{
  "num_hidden_layers": 11,
  "hidden_size": 256,
  "num_attention_heads": 4,
  "num_key_value_heads": 4,
  "head_dim": 64,
  "intermediate_size": 1024,
  "vocab_size": 777,
  "hidden_act": "relu",
  "norm": "layernorm",
  "norm_place": "pre",
  "norm_eps": 1e-05,
  "positions": "learned",
  "qk_norm": false,
  "attn_scale": 0.125,
  "bias": "all",
  "tie_word_embeddings": true,
  "parallel_block": false,
  "init": "normal",
  "init_std_qkv": 0.0312,
  "init_std_o": 0.00669,
  "init_std_up": 0.0312,
  "init_std_down": 0.00669,
  "optimizer": "adamw",
  "learning_rate": 0.0018,
  "lr_mult_qkv": 0.7,
  "beta1": 0.9,
  "beta2": 0.98,
  "lr_head": 0.00687,
  "max_grad_norm": 0.5,
  "warmup_steps": 237,
  "schedule": "wsd",
  "decay_fraction": 0.821,
  "decay_shape": "linear",
  "final_lr_fraction": 0.0,
  "batch_tokens": 32768,
  "max_seq_len": 1024,
  "doc_mask": true,
  "train_tokens": 234800000,
  "max_steps": 7166,
  "dataset": "wikipedia_en"
}
MLP neurons of a small language model. Each row is named by its layer, matrix (up: input weights; down: output weights) and neuron, and shows model dimensions 0-95. Each number is 200 + 40 x the weight over its row's rms, rounded and kept within 0 to 999.
After each neuron's rows, "fires on" lists the tokens most often at its 100 highest values on Wikipedia text that the model never trained on. A number after a token or word is its count.

L7.up495,164,252,174,200,171,189,193,236,225,186,242,190,167,164,91,213,171,172,161,172,108,246,107,223,240,198,145,215,190,208,207,222,203,240,248,231,192,264,268,184,214,256,224,185,187,233,201,214,172,206,130,116,225,206,226,95,236,243,190,184,147,210,207,212,163,256,149,285,243,114,240,162,216,202,273,242,227,127,287,168,167,157,271,151,142,289,191,203,208,231,159,209,177,266,201,199
L7.down495,199,223,204,137,165,231,148,166,183,210,216,197,232,156,184,149,236,234,273,156,153,146,189,221,160,185,144,188,251,207,263,190,212,234,204,229,217,173,229,189,188,221,128,202,278,186,216,224,213,170,201,171,216,281,181,210,93,195,255,160,193,135,182,299,230,117,231,183,186,249,168,151,201,186,211,185,158,175,177,235,182,182,169,161,169,174,185,120,214,278,221,248,179,211,145,186
fires on: " st" 29, " t" 24, "ig" 18, "st" 13, "est" 6, "t" 4

L8.up523,220,168,222,246,160,171,202,138,251,202,159,206,186,192,163,203,189,245,236,156,248,221,184,205,183,327,163,225,133,270,272,232,260,231,211,173,289,158,213,145,221,239,233,298,259,144,188,245,174,135,230,174,218,203,182,113,253,179,206,192,160,269,206,200,216,193,181,180,259,190,252,165,180,181,293,232,201,226,196,232,177,205,270,174,186,197,175,197,225,253,190,286,225,213,190,278
L8.down523,231,172,276,233,94,197,201,242,211,254,222,207,208,193,226,169,190,168,184,141,199,167,255,234,226,204,147,206,139,238,213,224,226,196,161,238,252,176,199,197,137,180,235,239,187,126,138,283,225,286,252,163,205,177,195,199,171,165,147,229,209,135,238,264,235,209,245,156,132,206,207,233,179,298,168,167,162,201,214,240,170,213,178,262,222,197,127,229,240,147,246,217,173,169,220,175
fires on: "on" 26, "ar" 24, "red" 9, "t" 8, "v" 8, "n" 7

L7.up6,215,172,287,220,172,138,222,194,251,221,260,261,176,155,261,183,238,191,286,181,192,263,156,214,249,224,202,249,215,182,235,236,274,249,167,275,229,219,147,204,231,244,219,276,193,141,232,181,156,212,181,102,200,269,183,201,194,249,197,149,198,224,259,183,187,262,144,175,205,141,271,291,149,189,239,152,212,189,246,161,127,178,195,234,215,188,253,250,217,286,171,182,215,199,199,165
L7.down6,189,189,271,196,206,199,174,199,197,167,193,297,166,260,251,154,162,202,172,221,227,157,237,197,252,253,150,178,182,217,197,210,207,192,126,311,247,161,230,155,175,221,190,218,215,251,207,191,188,164,211,208,236,254,192,193,178,161,192,195,163,180,144,206,210,180,236,169,251,231,161,137,249,237,190,167,181,169,124,224,239,224,222,212,192,249,190,180,309,177,212,122,256,172,230,266
fires on: "ric" 21, "ist" 18, "l" 16, "ic" 13, "c" 11, "u" 5

L8.up895,177,243,321,263,168,215,216,154,244,205,205,227,198,218,192,169,234,179,235,178,168,215,188,144,175,166,191,230,152,216,201,212,235,223,237,221,135,189,247,205,191,188,221,149,208,242,227,131,257,161,191,204,183,305,214,182,180,261,234,189,209,207,154,188,187,232,213,195,148,137,231,181,202,193,254,215,165,243,223,236,258,259,310,211,240,242,208,159,146,181,152,219,262,241,175,230
L8.down895,138,198,204,244,192,227,158,166,163,208,271,192,305,167,154,165,244,195,242,175,203,194,165,213,163,197,232,164,194,198,230,218,308,152,211,258,253,161,173,211,153,223,249,211,217,253,218,132,169,207,186,156,216,228,233,276,224,240,209,160,205,201,237,109,179,181,193,257,217,224,183,172,164,208,185,204,192,183,268,239,155,234,192,135,273,244,185,176,241,178,219,145,159,194,217,221
fires on: "ed" 23, " j" 13, "ign" 7, "ok" 7, "erv" 7, "os" 5

L7.up634,256,186,236,146,216,172,172,164,194,171,251,271,133,150,235,194,183,254,109,170,267,198,190,155,194,228,255,123,225,220,235,181,222,196,165,148,201,133,209,197,248,301,241,303,149,122,238,260,137,233,177,243,188,258,222,160,201,205,226,143,161,233,205,226,174,225,238,258,183,178,256,202,199,186,156,154,165,233,203,200,260,172,218,73,173,187,254,258,222,281,244,244,252,235,227,197
L7.down634,190,293,237,150,270,223,215,141,123,238,167,171,229,214,301,160,154,181,237,216,206,191,245,188,181,233,188,218,209,218,160,223,203,168,256,260,197,165,220,211,233,207,200,208,305,274,187,237,193,244,218,165,252,219,202,149,198,225,272,152,226,253,190,229,211,227,206,176,230,217,200,214,95,151,218,148,192,163,170,242,164,187,181,257,192,223,225,195,134,214,251,152,183,176,123,225
fires on: " L" 26, " W" 14, " D" 11, "z" 10, " M" 8

L4.up108,209,110,189,271,236,206,192,172,227,243,301,175,202,199,149,200,165,332,162,136,192,143,92,148,80,172,245,237,218,212,205,186,275,252,164,197,202,149,269,209,161,214,238,256,179,206,251,178,191,159,220,215,278,192,200,193,139,206,141,146,150,148,181,232,159,224,180,248,271,252,245,200,169,189,166,229,277,199,156,206,168,223,180,198,185,239,184,205,161,232,176,185,234,259,255,199
L4.down108,206,222,185,215,177,157,187,168,145,242,330,154,122,150,158,259,218,243,169,183,213,212,167,200,201,205,188,305,194,195,255,186,207,166,194,218,221,139,243,225,173,168,212,204,167,228,147,239,160,207,168,157,244,226,254,186,138,208,160,186,186,276,167,182,249,196,207,245,195,172,207,232,184,159,224,177,149,128,92,216,201,210,193,142,144,150,222,245,230,210,225,193,241,216,214,258
fires on: "an" 35, "av" 30, "or" 28, "'" 4

L6.up521,143,221,169,206,198,165,164,224,192,181,238,191,171,219,102,178,160,210,197,188,165,264,199,247,211,174,212,188,174,235,235,181,229,234,271,230,198,253,222,189,213,202,171,215,226,240,177,166,177,177,127,187,262,216,253,168,192,240,166,129,174,226,199,209,124,308,160,251,197,166,163,215,190,211,237,203,226,193,239,210,213,209,239,185,261,210,216,180,173,319,223,263,168,259,184,181
L6.down521,199,130,194,214,263,256,195,226,122,197,222,179,190,203,178,221,172,227,184,224,268,229,223,331,279,224,143,172,189,141,199,220,239,133,194,170,251,194,198,254,199,182,176,205,206,241,211,160,170,276,244,180,224,228,144,201,218,179,191,181,208,164,250,249,239,149,231,188,121,171,187,173,182,231,178,120,186,166,208,185,224,247,217,232,143,149,245,256,211,214,256,218,236,127,199,180
fires on: " T" 56, "T" 20, "st" 12, "est" 7

L6.up1018,141,197,222,224,192,172,164,189,179,181,239,211,217,206,136,176,178,145,183,241,134,165,128,154,195,135,219,165,217,198,191,236,255,233,132,211,190,239,250,195,165,274,283,180,158,254,235,270,265,223,217,269,175,205,145,143,135,266,218,215,170,159,191,241,222,183,218,245,199,152,225,207,208,257,225,228,259,156,159,154,198,169,259,179,178,219,255,144,122,193,168,220,207,218,224,184
L6.down1018,254,191,236,212,205,266,178,148,207,217,231,215,205,240,214,187,166,223,209,105,193,155,176,156,201,257,235,200,219,192,169,206,169,225,291,238,277,169,142,216,178,180,147,211,164,169,183,238,221,246,219,135,235,199,238,254,233,205,168,128,178,234,179,193,171,269,174,220,182,164,203,207,253,240,233,232,158,240,221,263,210,182,146,136,181,182,192,217,223,228,208,249,227,226,211,124
fires on: "as" 19, "k" 14, "n" 14, "s" 9, "." 8

L6.up124,156,199,164,167,166,205,225,186,196,138,263,230,200,211,167,160,165,247,175,168,224,180,198,204,209,232,133,193,230,223,189,254,215,206,224,205,150,214,223,207,190,184,251,225,181,182,332,181,154,231,180,174,171,133,169,161,243,237,195,270,197,187,183,187,222,288,198,246,181,121,326,175,224,236,258,208,213,232,271,165,157,242,197,202,168,205,263,224,126,257,143,239,165,288,226,141
L6.down124,264,230,152,189,179,243,232,186,142,188,232,136,248,216,281,226,163,211,210,186,188,186,203,169,192,234,251,211,193,210,282,163,217,205,198,217,140,234,190,326,299,205,229,284,160,218,174,205,117,246,105,162,208,215,158,219,202,197,161,144,172,221,168,220,187,143,183,232,151,218,243,182,145,214,188,193,149,90,220,170,203,191,215,167,159,113,229,224,248,204,164,212,275,203,192,247
fires on: "ing" 64, "ong" 19, "ide" 5

L8.up2,299,193,170,186,203,165,146,175,256,146,159,204,187,172,106,188,181,211,102,184,229,235,258,234,236,182,159,186,258,168,210,186,221,244,192,256,192,223,242,210,227,279,204,226,160,172,294,200,200,128,209,228,205,193,166,34,256,216,167,186,122,223,186,234,240,203,237,318,152,176,259,183,173,226,178,168,197,193,198,220,200,214,190,107,172,236,242,152,182,206,214,252,215,208,180,188
L8.down2,153,271,189,219,196,230,245,150,196,206,207,239,163,247,218,249,156,156,154,196,229,195,236,179,196,163,192,200,174,177,264,244,156,233,210,240,217,219,225,223,123,231,247,177,203,226,197,181,175,195,163,179,161,210,130,262,150,131,291,186,191,160,180,223,167,113,209,167,181,284,167,226,168,254,199,109,187,199,235,176,181,228,219,224,147,241,204,122,256,271,255,225,138,223,227,178
fires on: "d" 14, "id" 13, "s" 12, "w" 11, "t" 9, " k" 9

L4.up933,187,219,248,155,217,154,216,230,257,131,256,156,181,203,149,138,271,220,208,216,168,192,167,226,190,182,167,183,202,223,193,217,258,243,200,234,217,233,288,160,236,277,238,231,233,226,198,249,167,178,151,176,162,177,170,134,228,252,200,231,178,184,199,201,169,198,165,229,241,106,215,231,237,188,168,223,227,205,192,198,66,206,202,179,261,306,208,168,183,169,169,190,145,243,237,176
L4.down933,214,206,246,165,165,220,200,202,207,214,167,225,206,314,206,144,188,190,200,161,176,92,206,176,252,214,209,215,181,188,180,146,162,142,186,179,185,239,153,218,206,242,175,187,259,206,149,228,277,231,178,174,141,190,141,171,198,247,201,178,227,96,199,293,226,152,222,163,220,227,251,146,233,183,149,218,295,235,253,243,243,228,208,184,232,202,205,149,219,231,182,204,275,204,211,177
fires on: "at" 57, ":" 19, "en" 11, "in" 6

L4.up448,209,199,218,171,289,197,193,167,230,216,228,166,208,229,154,114,157,202,202,192,181,153,139,202,169,74,190,184,180,253,177,167,239,188,209,259,172,177,143,185,258,215,222,248,187,144,178,260,187,243,206,256,191,159,210,216,205,222,230,206,141,204,192,216,134,174,167,258,246,159,241,193,170,203,204,217,296,183,294,204,169,197,212,152,223,202,305,186,180,172,154,148,197,186,200,234
L4.down448,237,189,154,223,157,224,232,201,224,195,189,275,158,258,230,144,256,197,243,245,256,222,161,151,188,178,248,207,221,162,126,203,142,195,109,142,268,201,195,261,235,171,199,181,178,193,154,228,203,280,246,179,183,161,175,228,252,147,224,211,181,138,171,301,244,177,193,166,208,288,184,217,286,210,205,284,189,219,276,180,155,194,200,134,329,203,203,113,216,114,136,162,228,163,172,274
fires on: ":" 53, " |" 8, "in" 7, "ang" 5, "/" 4, "ail" 4

L8.up811,195,190,149,157,147,212,206,202,252,219,240,204,254,191,264,217,147,261,151,207,182,221,152,225,146,239,173,142,214,211,230,152,165,220,186,270,199,167,200,209,150,220,219,162,227,168,233,226,185,137,156,279,246,211,141,196,209,264,172,237,187,190,203,201,233,151,218,195,214,181,196,220,195,249,174,272,245,220,210,229,206,195,243,173,207,202,194,179,94,248,176,239,171,225,182,253
L8.down811,122,206,269,183,189,124,152,192,180,186,225,185,181,247,196,182,199,243,209,182,164,173,208,180,161,234,282,252,201,143,237,214,196,271,166,184,181,263,199,237,213,212,184,156,238,165,169,206,212,204,267,184,202,180,212,221,193,243,203,210,188,128,124,193,248,257,191,138,236,191,154,234,264,203,265,153,199,229,233,216,125,206,214,228,129,219,251,142,213,145,177,216,158,94,162,140
fires on: "id" 14, "p" 12, "il" 11, "ent" 11, "er" 9, " a" 8

L4.up1004,149,188,253,187,226,199,199,266,188,148,275,174,143,92,229,150,288,142,267,151,113,247,234,205,226,191,235,227,180,205,222,243,248,265,193,195,220,265,166,189,158,247,233,271,173,254,193,172,135,173,204,137,233,241,254,161,152,221,218,208,170,179,174,235,275,266,206,237,98,223,158,182,203,163,220,177,180,205,209,258,112,253,179,218,171,191,191,212,181,211,196,172,222,162,183,239
L4.down1004,184,242,215,215,168,182,153,145,182,207,198,231,272,242,179,214,168,205,260,210,261,180,243,215,217,207,290,160,199,172,191,169,208,222,247,206,285,228,135,179,170,163,155,265,179,227,171,147,202,194,194,232,150,240,218,230,163,168,224,162,175,214,216,162,192,159,211,174,289,180,240,189,160,202,143,197,193,148,151,200,179,211,287,282,152,181,221,232,170,146,225,83,230,190,211,203
fires on: "d" 60, "l" 34, "ed" 5

L6.up496,229,240,197,169,252,213,134,200,175,149,214,235,187,196,183,216,227,200,198,229,176,219,209,253,198,285,176,202,204,143,203,244,142,198,197,201,259,215,202,156,184,164,196,184,172,248,302,268,198,183,215,149,189,142,171,138,231,230,239,168,170,228,163,220,230,225,189,219,195,212,135,191,205,224,213,307,108,162,329,200,215,223,172,200,189,222,198,209,155,225,176,299,157,203,216,173
L6.down496,255,175,236,206,234,197,197,170,130,206,246,177,209,180,160,201,259,195,153,202,235,183,234,137,229,197,228,221,200,150,219,220,304,309,196,210,207,306,270,245,196,199,200,243,228,186,146,193,178,186,265,112,204,175,155,219,133,231,180,199,214,99,200,225,230,207,179,152,197,198,211,210,183,185,128,167,258,237,69,203,185,131,177,211,181,174,134,230,220,257,182,178,161,213,219,187
fires on: " but" 21, " m" 12, "'s" 11, " is" 10, " not" 9

L6.up776,176,211,246,253,166,200,182,197,209,203,198,175,220,254,196,211,181,207,179,202,176,182,243,227,193,146,180,188,177,265,202,239,239,203,245,269,211,122,215,212,214,204,222,193,251,172,221,174,204,160,236,270,209,192,254,249,165,217,205,169,150,131,192,270,129,244,233,190,135,220,228,180,165,208,263,239,179,237,179,217,188,198,170,209,125,268,235,172,167,222,166,207,240,251,211,189
L6.down776,162,124,192,176,164,217,243,208,266,182,193,247,272,212,145,156,241,193,210,175,123,202,136,170,140,243,195,176,165,219,184,209,189,207,242,227,178,195,216,189,177,240,258,210,199,223,266,141,160,224,196,143,170,276,254,135,290,247,232,222,183,225,202,184,199,196,196,223,232,156,195,151,155,238,194,203,241,184,276,171,182,262,244,121,210,227,179,161,199,150,152,119,212,135,161,203
fires on: "ed" 76, "id" 7, "ated" 4

L6.up188,201,93,216,213,293,163,176,259,210,95,218,196,89,162,181,175,215,184,280,158,121,217,181,184,122,185,180,193,219,142,162,268,308,245,197,196,212,203,268,218,259,189,146,217,210,230,156,169,162,166,175,189,172,177,166,159,193,221,252,178,207,183,181,230,228,203,193,238,187,165,174,223,218,146,206,179,198,137,242,163,120,223,238,216,203,224,239,156,251,218,203,191,199,202,200,221
L6.down188,128,191,253,212,224,169,208,238,179,290,221,265,233,180,195,239,189,245,236,222,149,146,253,173,238,168,190,128,185,196,212,222,169,218,188,171,164,220,240,149,141,193,209,221,181,110,227,233,156,216,141,299,156,244,170,215,200,177,194,249,145,227,195,193,198,208,185,255,196,225,192,173,207,165,228,163,149,184,130,183,173,161,258,212,134,237,221,124,240,196,227,158,256,161,93,247
fires on: "c" 34, "in" 18, "e" 12, "l" 10, "n" 5, " of" 5

L7.up144,240,131,189,218,166,184,103,268,234,137,182,241,90,157,215,143,144,255,302,183,231,202,252,246,218,210,209,185,229,187,126,243,237,315,175,245,262,182,142,185,194,221,153,252,255,218,242,301,205,205,168,228,178,150,194,230,178,199,192,203,201,228,241,187,172,196,247,212,232,153,259,196,185,187,309,210,182,185,257,184,257,218,211,190,237,207,264,186,196,240,165,240,214,227,186,183
L7.down144,285,200,228,205,215,234,163,198,209,122,292,112,251,148,210,151,192,214,192,249,180,224,106,163,223,255,292,163,131,190,205,177,223,161,240,201,249,91,218,246,131,196,210,178,195,210,165,212,201,171,152,203,171,269,207,141,148,167,184,148,320,151,276,170,286,212,162,191,246,163,183,274,191,158,187,178,175,169,187,269,133,204,232,192,151,226,206,132,240,111,225,157,175,186,145,205
fires on: "c" 25, "iss" 8, "n" 7, "ust" 7, "ut" 7, "ac" 7

L8.up354,185,167,188,171,199,199,87,173,190,203,205,228,200,216,179,188,231,217,106,189,191,259,199,163,242,255,148,196,228,205,266,178,200,264,207,270,261,210,213,178,179,217,286,254,216,205,235,233,171,175,148,198,205,194,198,183,113,169,132,199,148,277,226,190,187,184,256,155,259,153,235,196,217,217,201,283,177,213,165,192,271,240,222,189,104,204,264,233,202,215,195,260,178,214,192,208
L8.down354,210,274,155,203,179,217,184,196,139,213,197,202,213,144,240,164,200,173,132,210,223,152,200,226,222,264,259,167,222,198,151,138,244,275,219,227,77,164,312,193,218,205,171,195,185,202,151,249,162,252,155,237,273,261,162,227,170,165,269,216,179,272,222,153,182,221,267,214,187,184,201,198,188,192,104,180,132,189,183,191,230,217,298,227,219,146,218,203,199,163,237,207,154,223,193,181
fires on: "er" 40, "ers" 12, "ch" 7, "ar" 6, "ed" 6, "ach" 5

L6.up772,119,205,255,185,278,213,178,198,181,210,241,181,245,175,120,181,218,164,221,133,170,169,85,176,195,164,251,177,225,218,203,214,249,221,176,239,204,197,239,153,226,236,279,278,258,201,244,233,142,185,179,264,166,170,232,147,203,250,137,213,155,166,213,229,133,192,220,227,201,270,259,227,242,171,179,204,248,196,204,218,184,233,177,198,129,164,190,219,150,154,198,176,223,248,220,245
L6.down772,216,170,221,181,198,278,195,165,182,186,265,214,170,117,210,292,231,226,153,236,165,157,222,204,255,259,147,151,204,183,225,200,238,211,252,179,259,187,224,252,180,189,169,121,217,217,156,218,127,247,201,180,257,226,159,297,198,221,209,139,169,231,216,152,169,207,186,219,166,198,179,186,117,201,181,188,128,101,105,197,212,203,192,239,164,214,184,171,259,218,189,209,166,290,173,208
fires on: "e" 77, "el" 8, "av" 4, "or" 4

L6.up192,199,199,257,210,216,130,214,268,191,148,183,226,129,198,198,175,189,233,198,210,215,156,177,283,302,300,216,187,158,210,179,319,244,220,217,159,186,206,270,177,242,197,201,197,189,157,172,212,154,237,219,144,193,185,243,167,282,186,186,231,192,156,193,164,219,233,177,180,151,147,189,216,196,115,210,205,231,142,224,263,151,216,252,188,199,243,256,130,204,202,173,197,237,239,223,166
L6.down192,180,206,242,167,195,186,212,190,191,214,198,205,207,238,225,143,155,226,239,284,241,137,192,192,240,249,275,216,195,256,179,167,163,176,231,155,169,209,213,192,185,246,256,174,210,207,208,197,186,168,177,174,140,189,202,214,274,288,232,170,205,281,180,209,187,189,227,145,192,239,282,224,166,170,203,221,107,133,185,151,220,240,190,191,217,95,223,205,164,187,202,196,278,158,199,197
fires on: "ated" 17, " ad" 12, "ed" 12, "g" 8, "gan" 7

L8.up657,239,181,252,279,189,128,226,172,262,171,214,294,172,209,235,172,212,227,208,165,211,153,183,177,194,269,221,184,175,233,181,174,199,245,156,183,221,179,238,167,253,227,164,245,162,140,197,214,140,197,198,156,200,251,172,169,178,223,226,119,154,242,135,265,169,214,147,179,212,206,173,176,205,181,236,175,179,298,224,182,178,179,297,183,221,279,223,155,215,258,198,280,251,182,207,174
L8.down657,216,170,260,268,173,223,146,168,196,198,222,202,224,183,176,106,183,157,186,138,221,194,215,282,185,210,151,145,146,197,230,188,167,199,228,245,124,283,186,189,138,193,159,275,172,215,186,216,191,252,184,221,234,246,290,159,150,258,184,175,255,201,205,150,172,179,128,180,284,191,240,202,208,277,125,183,213,194,176,178,168,176,188,170,192,193,180,252,150,217,223,211,275,135,187,266
fires on: "t" 41, "v" 11, "u" 11, "l" 10, "ro" 6

L6.up100,182,224,219,162,204,141,135,206,198,231,221,251,204,139,167,144,203,256,178,204,168,149,248,223,223,226,186,170,195,217,228,204,239,229,225,221,189,178,269,197,274,229,245,216,126,150,251,248,151,154,204,169,182,283,214,141,214,225,157,156,133,148,183,169,177,218,210,277,186,248,248,169,159,174,186,174,182,189,224,238,198,215,173,174,171,197,281,263,230,216,216,221,147,194,190,233
L6.down100,214,207,242,232,178,228,161,159,185,227,167,154,224,228,227,196,284,220,226,292,211,167,241,195,220,163,178,195,222,191,195,220,254,211,205,236,198,198,171,178,200,217,252,106,183,261,274,223,138,204,219,255,195,263,188,157,199,279,229,171,287,154,198,130,169,201,205,201,208,285,255,154,198,194,191,121,169,216,162,169,130,175,106,210,201,145,212,259,219,172,270,137,221,235,191,302
fires on: " M" 100

L6.up42,172,172,267,280,128,161,141,237,162,215,163,188,227,156,238,149,223,192,185,200,183,190,147,186,153,220,181,279,174,189,294,385,162,212,154,181,189,206,171,134,234,214,162,232,204,214,185,194,212,216,250,263,284,208,241,198,198,206,164,229,165,216,188,165,205,153,211,243,199,264,204,187,189,200,192,192,220,255,214,194,154,229,202,169,182,210,234,310,203,263,194,210,150,199,202,214
L6.down42,210,199,266,209,149,228,246,203,274,201,220,137,228,176,191,181,182,188,197,156,239,184,142,199,225,192,268,196,171,173,268,215,248,256,304,175,241,210,169,208,154,216,238,217,177,224,228,184,248,322,198,231,257,167,195,261,209,235,165,123,244,222,134,212,198,218,206,100,180,163,227,162,234,204,193,152,119,235,195,210,207,178,197,245,236,215,202,233,245,178,166,170,207,250,294,275
fires on: "j" 26, "v" 18, "l" 16, "d" 5, "ign" 4

L7.up428,194,229,153,161,248,196,170,222,199,192,158,215,253,215,152,257,233,195,175,147,201,185,219,218,266,216,195,192,235,89,228,251,198,239,157,208,211,256,218,206,295,275,226,234,134,221,236,259,219,167,164,245,206,157,227,147,199,199,205,172,137,314,194,255,185,194,223,217,179,150,273,213,208,231,181,223,221,192,280,198,185,207,203,180,129,241,245,192,220,241,86,246,196,221,252,243
L7.down428,204,188,124,176,255,215,165,170,166,226,222,212,211,282,162,269,195,216,150,215,283,155,218,136,212,198,136,193,234,178,154,177,194,231,165,213,223,212,216,229,165,288,177,204,200,174,173,170,146,215,260,179,249,185,170,190,128,163,269,181,221,175,235,215,166,220,240,201,216,147,179,173,236,248,193,123,207,175,181,138,177,146,230,181,231,151,211,219,218,206,225,203,154,143,179,189
fires on: "'s" 49, "s" 30, " their" 4

L6.up115,226,138,209,122,268,213,154,211,203,186,227,266,261,127,119,194,211,301,145,139,257,204,109,200,225,169,202,150,254,235,218,183,192,187,212,241,242,180,210,221,235,199,244,273,180,152,168,177,151,247,274,268,218,180,206,210,161,183,177,196,152,115,203,202,177,273,169,222,251,248,202,235,129,182,155,152,295,247,226,197,151,289,239,141,148,193,282,196,178,231,192,221,203,172,203,189
L6.down115,185,106,194,236,159,269,166,217,209,173,253,149,156,187,250,200,234,270,133,165,146,212,166,203,173,226,187,156,186,208,179,177,184,203,207,209,215,213,162,182,185,202,202,180,108,183,151,172,161,367,242,190,229,185,98,234,159,155,199,175,273,171,160,198,351,245,163,148,165,265,155,246,192,122,207,149,207,180,207,191,149,194,196,197,183,127,127,175,214,182,260,197,260,227,187,196
fires on: " N" 31, " Le" 21, " le" 13, "'" 12, "N" 11, "an" 4

L8.up508,201,224,252,218,134,171,204,194,211,148,184,262,148,218,213,149,172,205,199,155,177,181,222,274,205,202,188,169,140,180,230,295,216,182,240,209,177,103,219,182,270,188,223,204,167,201,158,176,207,222,246,155,189,202,277,167,321,250,230,212,153,177,143,205,274,223,164,209,137,222,197,131,174,201,199,258,244,172,188,190,181,260,162,186,253,229,190,164,185,177,174,246,130,205,223,265
L8.down508,177,273,226,220,251,237,264,265,138,194,201,169,266,196,196,237,241,154,232,171,256,172,155,177,207,99,240,150,171,270,223,179,188,183,175,150,207,239,222,178,247,188,231,125,148,206,241,280,214,175,142,219,158,275,194,134,183,145,163,161,267,333,187,193,224,289,174,197,255,115,191,268,183,151,186,180,195,189,246,168,176,237,168,200,211,213,202,177,234,177,125,170,227,239,231,169
fires on: "ed" 44, "ated" 43, "red" 4

L6.up830,160,190,269,280,252,206,212,178,199,131,214,213,145,237,183,174,192,175,210,227,126,199,220,165,214,134,189,119,187,248,289,253,306,244,191,305,196,242,236,183,169,225,209,201,198,234,225,131,202,186,269,255,213,253,214,186,143,201,177,181,120,195,175,249,185,181,242,194,154,230,208,184,187,230,234,252,204,255,161,255,187,212,213,190,193,213,199,185,101,194,146,214,204,251,207,166
L6.down830,156,104,194,167,199,181,187,181,159,232,200,202,256,161,207,208,254,206,169,161,171,188,168,135,193,267,178,239,182,207,215,203,210,250,276,197,214,99,259,203,237,219,194,211,233,168,262,131,207,226,245,98,155,217,261,214,286,203,249,216,256,245,214,253,159,210,206,265,198,166,233,203,159,231,215,232,178,210,229,222,169,213,229,161,238,248,176,166,197,184,184,128,230,173,183,224
fires on: "ed" 60, "ld" 12, "gan" 10, "art" 5, "ent" 5

L6.up351,161,202,245,312,192,162,201,171,204,247,200,224,213,231,180,181,236,206,204,161,167,258,189,147,207,137,147,241,191,151,221,252,250,185,178,189,199,217,172,122,151,226,177,227,197,125,197,179,200,205,172,209,265,177,285,274,241,185,199,217,153,173,162,241,189,167,249,216,220,199,201,206,174,196,170,232,220,143,140,147,190,212,226,225,172,226,209,198,278,203,177,190,136,209,197,203
L6.down351,201,195,243,254,254,239,225,170,212,250,265,235,159,136,312,179,286,168,234,169,165,194,183,205,177,212,211,229,132,184,210,214,239,176,162,186,217,183,164,241,208,253,226,175,195,199,226,204,160,215,187,209,231,220,257,220,294,227,225,189,232,200,136,155,236,245,144,172,149,176,187,137,280,120,140,173,179,214,151,235,263,192,263,226,182,185,176,206,163,186,273,181,219,212,261,208
fires on: "l" 31, "m" 15, "b" 8, "d" 8, "v" 6, "r" 6

L6.up569,192,182,190,132,239,192,202,182,157,135,234,258,153,197,106,171,185,189,200,245,179,249,166,173,220,199,159,240,208,124,242,145,192,183,108,195,208,219,198,216,214,284,213,182,214,200,252,201,228,187,170,263,168,231,224,172,141,339,242,227,198,263,168,219,246,142,212,194,184,124,182,194,197,234,252,210,205,217,203,156,120,239,187,184,202,216,247,111,180,155,207,226,153,251,200,158
L6.down569,185,226,229,183,154,186,209,237,184,183,255,165,281,175,251,152,230,177,208,151,255,193,146,171,242,240,226,196,202,225,184,244,236,214,244,130,195,254,152,169,191,109,222,228,134,241,200,135,241,274,172,137,215,204,185,236,284,240,172,136,226,154,199,188,234,302,216,198,266,205,224,183,222,209,160,149,178,228,257,248,218,150,118,192,148,252,193,285,267,236,241,166,202,164,245,140
fires on: "y" 74, "k" 8, "we" 4

L4.up275,209,221,185,148,219,214,209,185,246,171,176,190,182,253,167,167,145,227,188,158,202,202,114,235,216,217,182,169,161,220,258,206,196,251,217,193,158,242,232,198,160,208,142,214,135,212,229,179,252,240,157,290,186,277,168,201,156,229,212,226,197,127,200,225,216,211,244,238,259,176,284,223,156,198,208,222,235,259,226,157,227,213,248,185,161,229,192,209,227,205,147,265,228,250,229,156
L4.down275,175,93,232,280,189,227,214,202,124,208,189,201,240,166,202,268,144,263,206,177,205,158,213,185,141,188,144,172,206,263,245,199,206,160,292,212,214,225,162,172,266,120,194,237,155,191,101,237,189,271,219,265,156,219,219,212,244,208,184,177,186,175,223,246,163,217,189,245,196,175,228,211,174,215,203,180,148,171,155,114,185,135,279,240,159,178,302,216,265,169,182,162,208,152,231,144
fires on: "ide" 42, "ong" 21, "ial" 13, "our" 8, "ome" 8

L6.up1021,201,172,228,286,221,179,177,245,282,121,203,200,220,203,153,153,181,185,307,124,225,268,188,267,152,182,196,255,200,184,200,304,208,201,206,217,271,185,135,150,269,186,175,177,239,215,163,226,241,235,175,247,230,204,176,227,137,160,178,179,187,309,214,199,180,203,208,186,212,178,212,182,189,183,251,194,169,248,268,202,212,281,239,197,216,282,244,265,173,211,186,246,226,224,214,270
L6.down1021,217,262,252,138,218,166,169,290,169,283,239,154,274,158,175,179,220,142,253,122,201,283,201,221,274,253,201,253,184,230,208,228,207,169,190,171,199,150,261,249,203,245,188,185,241,280,207,178,241,227,168,116,171,232,250,282,161,179,207,188,258,193,198,126,236,206,180,181,265,97,199,183,170,140,193,159,239,172,138,205,187,195,230,196,213,176,216,157,171,169,180,121,164,157,213,264
fires on: " n" 62, "n" 7, "in" 7, "ut" 5, "ell" 4